config = dict(
    n_layer=8,
    d_model=320,
    n_head=5,
    n_kv_head=1,
    head_dim=64,
    d_mlp=1280,
    vocab_size=8192,
    activation='swiglu',
    norm='rmsnorm',
    norm_place='pre',
    norm_eps=1e-05,
    positions='rope',
    rope_base=11300.0,
    rope_fraction=0.5,
    qk_norm=False,
    attn_scale=0.125,
    bias='qkv',
    tie_embeddings=True,
    parallel_block=False,
    init='normal',
    init_std_qkv=0.0229,
    init_std_o=0.0229,
    init_std_up=0.0229,
    init_std_down=0.0,
    optimizer='muon_variant',
    lr=0.0123,
    lr_mult_o=1.5,
    beta1=0.95,
    lr_head=0.0037,
    warmup_steps=200,
    schedule='wsd',
    decay_fraction=0.889,
    decay_shape='pow',
    final_lr_fraction=0.0,
    batch_tokens=32768,
    seq_len=1024,
    doc_mask=True,
    train_tokens=282200000,
    steps=8613,
    dataset='wikipedia_en',
)
MLP neurons of a small language model. Each row is named by its layer, matrix (gate and up: input weights) and neuron, and shows model dimensions 16-111. Each number is 500 + 25 x the weight over its row's rms, rounded and kept within 0 to 999. Numbers have three digits each. A neuron's up and down rows have the sign that makes its largest values positive.
A block is one neuron, or neurons of one layer that tend to fire together. After each block is what it responds to, as a language model described it from the Wikipedia text at the highest values.

L4.gate28:482511491509484503477509515513529540492511490473463506549520533507497600539522500559508472484511496494501509453529562522535506491467518535524505502508490495514506500478527490543514504513491492499531491493533484480541476493482506499527476515532477524468493487474480547465519504545468464509
L4.up28:509562477492528497506496476497539507507499474460500524534462514472490496451543448492479495500518532497537488508601513465497502509511494499488501502485492469474515567509527499517492572466507512546468487459520533503504494454512508496502503487462504499458469471527464474520557520457490495511
Description: Temporal sequencing words. Fires on words that order events in narrative history, such as before, after, until and by the time, and on biography section-heading words like career, life, politics.

L2.gate257:509497537489474543500536500509519526523477502471470499461491514514531498501487480492539524505491509469487491507492513465494533518484487538481484513480505473501495518489502500556498494493508479466517521544532481477518486537501477513518503473530474497494498479495498503546499484469488472492
L2.up257:500489553554474494492516551465529530497523535488471497502463510450515497486493477483484536497523486478460507503490542497533479479551502517502486514525511467537501450462519528511507510474473487489490511459483489497508469528478458518531482506520519506476526508502474490486504514516483473507
L2.gate259:521502448505464477482537504482469508473480495484493489477519493517472491542493528470492438502432490459485533500523553485523532516481523546503526515516519498494486500521503499444492505512512521527527471523469514479465489477520491508480476469483496534514536489497471496502453512506456533473
L2.up259:516538419515488515475553479515484488494480497489478485468530433549482494528491533479465485489466457488518554513512518516536540496502492542505485496490520500500510503477465508442484490507528529518517475523497454470505490481495505517493441487479485519517524472504533486526462496490478498496
L2.gate275:525492473558563483487521496541502468483506489463493506521503494519467505516516505515467478519497473495486501487501560497474522475487440470502522530482514461532528569498481464477532510483501509498510497523429494516453500469537535520485470522529483507510500507485504456521506511514468486523
L2.up275:540484481510483501482513524509500497484492499447500512505480530501525537501482511488477480479531487562550494521499512538481528493491458494491492485495531498530503524522483510425497493517502497518527488494467513541497461462511514470537513509510489530501512524517508489520508517517495528496
L2.gate325:527467491531491491502561530434547479538486476466493493462526496526502472498488497472487483475496445490507505520521493476507507511474499517483509452495513514479510538529463536519478498501497477564519531549500497510517498504515481492487516507521494523521505521487504466488496465471540477504
L2.up325:477483512507468484466518515501496495495465493468476514459453533503507544469494490490513501501484477471481520506515505476521491567495480513500501528431499483502521470515539490497526508497484518520520523509487521479511496506502496519500533510486509471583466510460463534488484512523504496482
L2.gate479:494504474484476496501492512524512515491452472536480510524493506514509443477482499505432512476506483542525535468502500490485458487495485553525470530526474515469502463502525483460423486473523494487508477490489484490482501463538502513480486475522490536516574519498537496523525510483558487498
L2.up479:493476515513509495482506499491511494514518515494479510464499472491472521510490501513473525504488474548539452454522463505491494503483462535517483518499530509468529486542487489468505512564468541473515453525484508468488524446512523496525458524500503542499485489492504478486491522494516490476
L2.gate1017:486532485547507512493487476511505503545488512481483480515462511485554477508456495551484537512534474532492512480482494482526488451509467521524517506544550481487502462512512521441470523490528486523471530482525456479468468495486496526523528518512492519495537516475452516488440472486484514525
L2.up1017:501492496507461504508482513484521507496504498540478475501499493486518511553485516503498496496514511529499485514502504472490503451535478500539541545512512446530498551491506532476487500468523484487485539509488450452500498460502517487480494528465461537499530455484526494479484460482471505550
L2.gate1154:484499476532537483477477525491507472504503481499478529509502545477489503556496494491478542503504510486511505530512491479526533483491485480497502489531473511474538465499492515489449519503501470532502552554485534567533504516489450501455554481474477492492534519494489477487458515463503501482
L2.up1154:485489446490521532488463484496542507531493474490470511517459501506473492545478567495535508462524560508510466504482488521486546482473506521552536544511508504481505469531489519505511486498508496529478504478489487539514552531472473490513506469523469468493498534458523512522466504502486510458
L2.gate1213:475533486512488466464469538533516471490513517481517507466499499482489476496527480562484458490495500489445519499491497479466522528500484505476477515497519531499513484472521475460458503492518520493504530494529484516504477492495492514515488493490508527522525495511494470503456553534515462510
L2.up1213:485534486519489463494466557518501480502460527499507510424508481536478510511491498518512490481502488512484498510488497514477534498538483541495512503509507518479496525503527485515479532511458535517557535501505479504508507482483522472523495520544504475525540535482484466488469531534537479498
Description: Temporal sequence conjunctions. Words ordering events in time, such as before, after, until, since, following, prior, often in biographies and career histories.

L4.gate233:509489493460503499474485507487501490524522481523543441514475510565508524520504493476540468517514548525462451459497493466483490511477505470498509517483510474488494561496482503486454488446488559490516474506497499494499507465503452499526516462538517519491515493522501506493504511506459500496
L4.up233:467474459447504505522507543515542489524524477507556448532453447494485491526522488488484504490502515494493536481442474525440485506490469495486533471492507483477548524513485496516505520518513507463462480486488471501492514488500482552510544477508473496506498541480475483533464521470465479534
Description: Possessive marker tokens. Possessive apostrophes and 's endings after names or plurals, e.g. Fagles' translation, BeeTV's drama, Elvis' album; sometimes determiners or list colons.

L3.gate43:485519483499519502489501536487526499502496539510539519502478473517525466478527547494500561465501491499519551544507530464488511507498492527522527486470481487484494503478520486479519510509498528466517534526503520498512507458532516501484498480507539471519475505491515492513483507535504567491
L3.up43:480531544489506477533452492486517464470496506547527514512516452495553512485494508487506480459473480503472457506464472502535535503497503493503502477525451465458507506504495443505513465495491499482551491501512473483502504538483501527488493490484474461508513471509489473519495501485492521463
L3.gate107:462496436528490500465513516493529484511457498484522526507466530489458493513508533503488462499477494483478522471494493543553491505532512488485493483529482525496483486488508548524529497530451485501493475462525501500539513477501432469478511542507496522499470517475497485499498532481515529498
L3.up107:520482476501485494505512481473555488543519490472509475495505508473484474482498570512468454499491526513489466496457515485506511567516499454477524481495519485468472495487446532511490496532507559502505493470493540493488516489524495500462535521464501498501499486450512471442510488494507482502
L3.gate182:508494512487493497508513465512522509518538511455470454515496494514473516485540529472527516485522506531481485513480476521501476524524509522508482526527508487486500508519477444477490492516489493461523508465496501518528487476534494463487482549460487492483507588481503481513494502491496548526
L3.up182:475492499518468502516476472526476481475487493461507450472472502522490505472532517487512491524516513525490455532463483521530480509497488503498485508509476480513480492475475493471475460493432505472533535440493490482520484522528491459478480534477463487474480524482515491490500513510494559515
L3.gate429:462503516460522515487519484510477524517495500470498418477486499507487470489501495482526517486512516560472484524480508496502511484522494512510477506530498477515483543537457511507456496498460526476494496470520503477517466488540514439481509536446535490489536552456487426516461520489496547513
L3.up429:454518506496506526501472471498452482493484494462494449464485506515501493466528515440522484482511522535497501531451505516512491505533493501515456479514475485529485535514454524502467477537446547485494481471533496484505467507519507473463521522491504505506510502482504457478493527492471548511
L3.gate525:451511522503471433500543478465475535484530559469482488528487524505524493514510489493507467503530474532500510480474528524515493472521498491532489493512505495481501497481502535502498484486497535490490444478480523500493518520553458503425502499473449503416507519482473475533499511529474504547
L3.up525:464497514482459522472518482475478537500521513474522514526477521496526455495535494470524478501475502489471517531490546510507506508514484508531507534465493498505498512495482586467524482488488551485468465463507509501519476517503481555472476475480486498533475521483512453490493512493489511561
L3.gate577:524447549463542513506485490534524487463495509512445505479464539519483516510557478533433495513529531543485527483532527474498514498474510508493479506501479490492524488504497506475494487513490489528500494534486529490461548503518507504469515477468545531497501501479496525476497526531531524507
L3.up577:507535475491502498491544439491507459419535485488479489475525499511516518534524504502528539541505527500509491492535496556484492491485508521511514490472464475512522497457521508512504552488536465509483469505502519486437436481534501494506491477435534501554490499469507547505503509501537547467
L3.gate671:477505514515499567518451510481475515494511495497489501551490446498498464527533469552523502520496489479461497489487491449490512483540511496490476504497492501480490526513503513476468496460464484492502507548510548529473501471485487525489485547456491494491482509478474506438482516488501524504
L3.up671:487535512505535546506437461500494479497492459520489495537487459511488503502478469545509540533485489487507498494466510481488499481513484495486457539469462504484503538520511504497474432468452490507504543510495538505454525494516479531476504508471503504460486489500464465484482526526493536501
L3.gate837:466427540480465493486475447508471488513485481481547486503492535586502509513515502483484480495537536498502494474481448511518511500507498526508462481475482474533432557472497479486509480528482523467512471467497492473527489514541511474516485559478502496510528489482511471477521490527481491461
L3.up837:473453523448511478499496500494513466495499471502525489464488511498504504532515473476509486510494492516497460525500481529525541490516488471484489512499507478510489513496481500537460500511495488538498489475500507511472507483527491454518462505470490495543519495515519508513484524489500478493
Description: Paragraph-break newlines. The second newline of a blank line between Wikipedia paragraphs, just before a new paragraph, heading (==Early life==) or table row.

L3.gate8:525483498485497503534480522493470527518508512471508420503487489486497538508500550507474470492514501502527529453479478523500529505496504495513507469544514493521451493467500510523476524511547513543423492494514489492480569507516509469520494466495507473498508532453500518481501511500472481508
L3.up8:512456496494514500478492482473512486505513504468494508507518541500500501575510496474484483536490507509528487425499515501529551506517434509471520514501465518484510457526473539486465539510509509483486497522530494529530540502534497535495518523488505552491483515453501516501507553490469525452
L3.gate162:496495522489479488518482495509491498510499511516468522534481498489495472537518518500531490565499524539456483481523547545464470456547429478538492509507501526515491485495512495513487496475506468490495505524516492506502470474530495478503486463509490499504489515523469488495478487486475500477
L3.up162:500511500514498551520503530508476519479477553476519464465511500528468519497475486482490517527480491495445526524527485579519504481438523552505518508497532503514484519474476512520511507465461508472520528518539477525508474500474510524472488511521517522515516510477517510512537487495501525503
L3.gate479:504534453497529486458554552468552485509470495450513496503545494506484515476527548494527487516491489488480465497455493544508484508461506508512488496461522505499486518532505504486467468490500504476471510488527450498492506520487495505559488479520491498515494482481527458479490473491512470539
L3.up479:487497458488495483491484486494488492526497518487524506502531459514519530459558541441532511479442525513538517453490523533532554470466518534499464486501537470493506460517514539499532519495476528525488502500497481494486513465490523476562465503527539536517473480509502493514515484477514508549
L3.gate570:493475506506510488524515518491524491552494518543500461535496483493525465547523494504473522490545489486541461544529533517502512517490483507491487472486514500517486444486437537482501473491508524517493502528446525445524527518475504504513538509504503543513489473447531502498522455487512527494
L3.up570:469505482489508560511514510501503499503479484481499503538528500509502497551487512496516508515539473508507528484508522519474475493449498559492509524535500529483473447470496488516494520525499513532501464465508540472462486511506516529507546489520524493493523489498533476502486496512522458501
L3.gate722:511493503537510501480532516499473508480470503478503504489518518504509506522522495510515462511447494478435494521482498461442471503489477460492521472462488497492525503505419465477489505479500520515490480484515492485471497506506481511523438460469506512504505515472509532491548545455495525526
L3.up722:486498491494537488496478435480529507465494485497506485495492505515513485541517520484470441489545534504469543518518529484509473536503525491461485472448473469467448505491517524464536516489509530488486476512470541484508524471484534500511472514531463521480507488498492493495506490515495485450
L3.gate868:481470505528467509480516493508525475471550465483478490493512513483501494516523504491509499523479514519463496502514476457481520471475516509473476499508482485486472493475470511519517534489510493484498531504473514513472501455509503482537503502500494565460485472462510526544514534467467509521
L3.up868:512522477474486483470531508491549507518471457488520519460481511522488498517494485482512464525517480486446512478529508474485561512511502501533524533489511491488505509459482525529508516519507485447479480558533538486491515499520510508516521490527522517466498514486490498567483513479511477534
L3.gate955:533520484494436518497507516489505481507549473528480471520471475457503491471508482486469526510502491524474508491477518452488503556490484509504502470492502505517514502485432465509460455481451438514504544527481540507482484526555496492514520504466506552499454499508505486514496463521544518474
L3.up955:519431501510548483460496521470480477551516482492497511450487525535463469503502505491478484508480504516475490536487491538526511507496516518516486516457497467539482539525431444546520477489493492535500535498537524484472560537504490484470493458506499462469514484485478524524450529510482546502
L3.gate1072:464499472495503467485518496512499524519507487527484482526516487553500554524516493477439504506499496500482512488510503480508504569539483488474512510502463515511474502594520496489527505441490559483551482487512526469491532519435532468500500472513531452508513515497554457505456520531511500524
L3.up1072:467506515521500526482508463533515483546540519517518523485556496489528518504505502473464445494461538512502488535500555508493516558522475534498474490463524516483492470571523491463496482521500486518507519447510515491482549530514537510464471512473498514496478537456474482548538510462488508482
Description: Temporal prepositions, mainly "since". Time prepositions and conjunctions such as since, from, until, before, during, starting a time phrase or clause; also closing "==" of section headings.

L3.gate13:466494504478482497504480474505513485519532524457475485510476561495522506457542484460527517511480499508501562494500482490477552511493487502506514525487543550512496498478508519444484509512520495500478493481539453497480485472509492500483496516482505492483525508505443533455490503508525478534
L3.up13:452525498477491483496454526483475514537538501484503452539479525488520500446522505505503465466506490495506529477471457525459515502496463498532537513544528510504504543515511501440498471473453528533452492506530509489459469495481486534463478547474482467531487492504455489504485508488520455526
L3.gate213:546501460516510524519565523469484488495468499516487470452538520481512456511468482486523515545496469493524502492478481485545524499529481517494535493482522492544482521505462494496482504480530459468501503490508496475501540494550504528452482507491484500451502491475481490492494504488485520501
L3.up213:502484491495567510506553436503479506533509512531531485492511533515497469459498477522553503499469444511518501481496480526508547477518506507512500488474522493541498501457493478507425490526489536481499540492466445463516545457509483556490462529504457476511520490479510501511502479505521517497
L3.gate306:504531513460469496487503526519553503478496520508520499480504524500489487491528519496508427496512512443526497499475497524521510482460541431472511460511493511466506535548521500528473470454540531492495494486497455494490529524495473539474504501474498502471490483505568449534488486480470524503
L3.up306:504488518500465477454494491458514483509522487465513512510547496544500510498530476517475495551501524501510507483461479546487474478508558518542471526502515494516534554543499470530473524467502500489489532496471525547486511489510471500501481514453520479503468485482470484512479481471528534498
L3.gate801:497487496483497482464504483517518536503535559535508529510489501482425493504508460444490474518526495496458546527536482487496524490472493484474478491541520486513458543508501515512509512506479519491550460454479504522502500539488502496500511501460527486453476543477497508519485474499511525510
L3.up801:458485476503527439443492468490507502531471498516501504496555488500500487491464513471450483501486501495470546499515472500490505465494522505504482466491527499525489525485530492509543461513492528520505463481457458521461489503554502516485492490487498487456442522484445517490455529493512497537
L3.gate836:488526463545505472495487469441502522470504523497517503544505523520511475529531487469497494531501512529521507508509538489519532443538504522504476498498506480461519527475488488486521540478505528505528495503496497484523532474512464524489503507506523493483502483505448510508460531468505497524
L3.up836:508512480511538517496518496545480520490488509512488488482477467483477463523488462463505455491509503525568501506523487525537512497511499471471520502552493500478500488488477495528500488476520532475522463522541506495484494493518483534507508490533475502460492496478484484520497513476484508543
L3.gate1016:553558476500473520466476490563543493489533472527491475530471504526542513503566521519493498513478502491488514488481468491502583503469487483472476536508582476515502506514528518448507487494505498477487534512512499514468508510459495513483495476530507488481483509476458473471501495480557515501
L3.up1016:501508458445524529527484482493549517551501518510552458498506460552538495497487509491517557523500520487501564521484482474469514513505482479529470491489497517523494522499541509490519477490593511490528504487541500502503492525529468501472465461528519467472529506484480475499395481494503507499
L3.gate1237:478511493492515507502440536511519436481502531528517468512497534492507521458516514511473453496548499522479505495520465527527525453534485480476523471510535513506509497475485448457464551494524478504480530505508505478503514513501503528459528515497501488481558479490449539534500489477506529506
L3.up1237:484485501514491528530530509479482493521502446518481466494538557465521506501500517517474502527539522507489510554515512476489567489536464495552527536472524545522478528493525458495473497502489511513499497483495469529451506509490528457489499514493483495543483483489504457516498455518506524521
L3.gate1255:505513512481465502466513506484522471523524498495535483504473455432519493556495516483503471523522531493472481464478500514486484464499561501483465491514517511480533525514532516515496514459538481524518470494427504523491489521480510489460533545478551502502494506482523482474539441523486566490
L3.up1255:509520465509458476505539499467508496514519504478530526546528485482472543539523491477518512509472517457524521567491501536529496535500532499505473458542524456467548492489495496525469563461496512540473521520438493540475488480498525522481471539510477476504474519496506485506492493501506492530
Description: Anaphoric determiners and possessives. Determiners and possessives starting a noun phrase that points back to something just mentioned, usually sentence-initial after a period, such as The, Its, his, Those.

L2.gate127:533465515517489479522506461502497540493470534476498477461464515449489530497519507465516502498489532573494489504512500484528538495521527484520529537496481492484450481523519445494496512514558516493478499551521494491532503510485469552503505460499452495435473575496486476481472503517488518507
L2.up127:529504495495459503516491461506518574504494527519548496464487470461491495505498523504548509507520531543501492520457527489479533499471525498516506520490499489485471496520507456482499509506527520496444475559519489494531492486505449541505528456473477495481467486512477490479518492530499525502
L2.gate309:517482447507482505479507436504521512498485507463512519501464445444480454510534545486489461541491475590485500516495498466504543535524520534514451541524539518482481476493444519480547473501534484493484517515467487487509511481498531522521511523474484493493501527515474494503433517460490539497
L2.up309:550540454478522479499449456509483544489511512529557489482512479527486479508557521464505485526493461532495500505532495507512507488500488504499523509483543491512487495471481505538511491485517434512513547539462483455501510525483493534470489506480519507488540461486485510472479546459487525506
L2.gate324:495488552469488512418500473518496511531453495538482506496512470477477478476521483544546486513520496486488494526496466530466503516499457471499451477502480498473498452490488496536535510492545539515496541552465502494472466472529514502501508484513492534508492540488488475526490509515496493552
L2.up324:505511487492472497442457476525502503487445479466520473444543462497495528505519536528507537461476496515461510477499480553473504525506473490490466524508483478528491495512515508502504496506476536516476492493483528499499465500497526503469508494491536499496508499474541490519516495479519492477
L2.gate360:523516473508489525524506490506477563497512509452476468473449577488509505544507501483493531532520527509486517505512478520473493472505509485493479518534545557485521519507457515534491472510518499505520520505476517490499482487493478520506514506476470497515509495477500497488534487493471512459
L2.up360:444544494488509532497511455558529520516485481525450493492473471544501457543480522487513495456480523501500482523492492493443521494534511471482512459505499489533482514557449497497511478520492495527535499533495539481510481462479540496503501503486522494527514519483501500520542456479498520499
L2.gate377:514500504528507518547474443480504490490486480506500440478496491509495481497531533472497509496466508520500480510515512517471489485508482497489493498508517479496461500496469528473529458521502518491503524528508502516479497512575483490492505544466489498497513512485494511503436516477504469501
L2.up377:504553495538502528521476442519499497508501487520517503468449469512485516493508545475462521492472500549502476531490499532485503516511505493491504532502514507497490500491462527445538493480486515540528517500517529465500490528553506447504508529478497518471472485499529497504468514527497514521
L2.gate1019:483492515471512531512501474512492479514541502464490482519496487501519489472539478507466509521499505501510438498538458501507508497567462509490507519509509489484548470470459531512495481516447490565473514470448481501514483499477477451479486528480512494513522472504476492510506491472496530551
L2.up1019:482507484504484516478490491520494498516526514480495488522445469531495482513499560520490510520507470542509526519435542490462517465508438464516495499523538467505462531484485563524502450478499543514496455508469488436487503542496495497516482493451533499539557494540457488503497535533520547535
L2.gate1243:483510473502473503541496508520504482538502474473517462493516485503513519473511538518509500562511506530486460518463506526529493512515448500477546506490485523496477500505497542484495512524510521507524478460462457520514480515545464493524468508482502492496511545482501504512473504534468533483
L2.up1243:496552502500500531556472557447476509523533500495470489492454512510505492502524483499501471545482478527509434494508477510497508514457476511516549494489545491481482473467489455460503507484508509559508519479475480500483497476486497472516514507469485504493477469463490488450494495486491562516
L2.gate1253:493520483531480498520482535487517517487482515501475402482498492504478501513515540490509510521509489480476480521461538547526487490473518521531458481419499478518517502500538495568537485494529503512496472484470456513521465472476471519469472528473463479462488513502537466502475459461452542537
L2.up1253:504477480498493487513481523498497495509493517539505478470510461560499497482490544522489487474459490496492473511483507491527465507481497452510484482470510495486513485471510519526541460531518523505499442456525492514508485502468454476496465521454500500482513496526471495499455466494491551482
Description: Paragraph-break newlines. Line-break tokens that end a section heading like ==History== or follow a blank line between paragraphs, just before new text starts.

L2.gate77:540524479511516523546528533466510525458547489472502476462482508459511508451519486469521482504504497510545470477508482505508510573521470502531488554477517449503508506562538486464531491468502500489502486510541464514514478455489478510502498461483492552532493497477511455469505505484506499488
L2.up77:476513481502474501482453470488526485484503522481539497455536515521449539480478482499489474515506508450522532514503537503521529502486492537506506535495500507511539540536523461467514494488477505535492585500500530497510495540463480445458515424474522505495483555514476477541480461519504453489
L2.gate202:509474526454502477488484477519482522546487490510494500506515522476520472465544471528513495527488529494506554514521487529466467505493458501502538483524477509477497531515492517480526485514503512512473469504527496498558493507484528495498481470458433519492469478483507532521472463480495509523
L2.up202:480556515548517494472492534477464513481512486537508526463445507509478480476513516560546537466460488495494526504477493497506502524445518524519528475527489520501509516494492482488529543494477479498494537443525499522548504532505527482503489487488489486467536529509493514518483530496488472468
L2.gate368:504505527540456466500515492503489476524519511495521474463493512490489521451496465507522520516514488469514484529521516507558532472482521504474526521476515519486448477486480457474522482480509493527493482463507467464495526476518513522496459508491517514469490529516518546520509487494515530505
L2.up368:482517488552487483483458461458464486502484495546490501490497477504430533512522500499511507515463474531505460474512493486509485499468492545527533487459530513523544495457477509465510460492503461483489527487518481513511498515529456464471457477443516532492539492483473493544521527483484504508
L2.gate525:513543508494533490455468517485475524484477502552519516521533476486497474498546512525540470534514479514530490461540490485512562487464514543525495514482483494554479506499471478494499514528513490474501505478519475514528494452525462457453544500510442497505479505498499437481459499531455460501
L2.up525:581531533511473515510486497487527447504515453530482487513536510488509486483492465523514515520483500473535494474483483538493484456490517498564495499486515479514468503524511494512504477551494540552511485505509509532554488526532489494477521489472498511534465475519482514482513493524453490511
L2.gate772:516509485474494520497448505550466505498478497558504509511488525516541481497498470459487506517507567530488478481508521489517542459479493504538509484431544514517491499542494471490510509458520489457483491495472469527480484451530510501520472450495480502488504498481510526496529457460504540517
L2.up772:495493510470473491479494496518515472491513450477506492486514469455496504495534495512491491508504482512469433526497522465474534500507514485525511539486472484513515514469496488467480461487528504501524463489530485559531514522508484470494519530499530501454499479476480499533501513511525458532
L2.gate985:522517473515501518462516506508515522497475476475491524482505539496525481498457474538484475485519515463479503496512497473514492502499532479489486523516466504543520491505495525475509499547528507503501525485510507513500483511483540487510478483492495508494476508507493505467422491536472526530
L2.up985:537515497501548483535515501445510534476506477473534460517517529468518521526499488484505550503464515521483533507444490503549484506524508505501444458490474485503520528447546496530542489524506507524471467522502511485475466489527543466450494466462481495503476501489488485483457506451483500506
L2.gate990:495514473507478468510503539478504513532495460474504532498451503488501508466497516460534533494518494492538488492488507519472500513489514510470590497532524486528500475493546436474475490523519514511485515481505457512437500473486485542512464442495544571452507505490497468531507482490444524464
L2.up990:504498475460492488477488546474490466478487494527527491535517486485459472509513519479525442511494460511493498495536478501532514519470498518513524535556510527462580530492496496513492482470489501478510462534506527475524517528545537508534514503485528490539488490471508476521505479457492525519
L2.gate1025:485436514469480516524494526513501518484543523502512500518549498472486482491518474507460469513482482559495487525559509489489453464509511497501517452465488496492525508555544511512492508496516492488478525443505498537496471539526473521492506478475536511493514493516490473509465496532553530521
L2.up1025:502510472465485502506512513487468531530460485531488527520486495449533509474522496543519504482515502466503515523565502520443447503497534517534506506483515474511542482498503525529456555502455525447509533482484503538527488498510479444475523477510481531513509550530502488492439514517502529525
Description: Possessive 's suffix. The s right after an apostrophe, mostly possessives of names or organizations (WWE's, Miller's, Christie's), plus contractions like there's.

L4.gate48:499521514499466464483463496510512525514494437488493509468464502516490494530545529458517498502482515505463498526498438526522506484509506469437468524550473526525478497482474493510484481500427513482487512440531486491514517479577533511471465521511480480488486492459513481469487543483470478531
L4.up48:504469496504513538445522448479477502490531505493469448462473503459525484493495501483448472528506517538477468536477499498520448542510481482479483553480491507548461492510484496491448443536479508483523482469521459470500491486545528456472474501455516519494510516473527469484499542511508477525
Description: Paragraph and section breaks. Blank-line newlines between Wikipedia paragraphs and the closing == of section headings, such as ==Reception==, == Personnel ==, ==Summary==.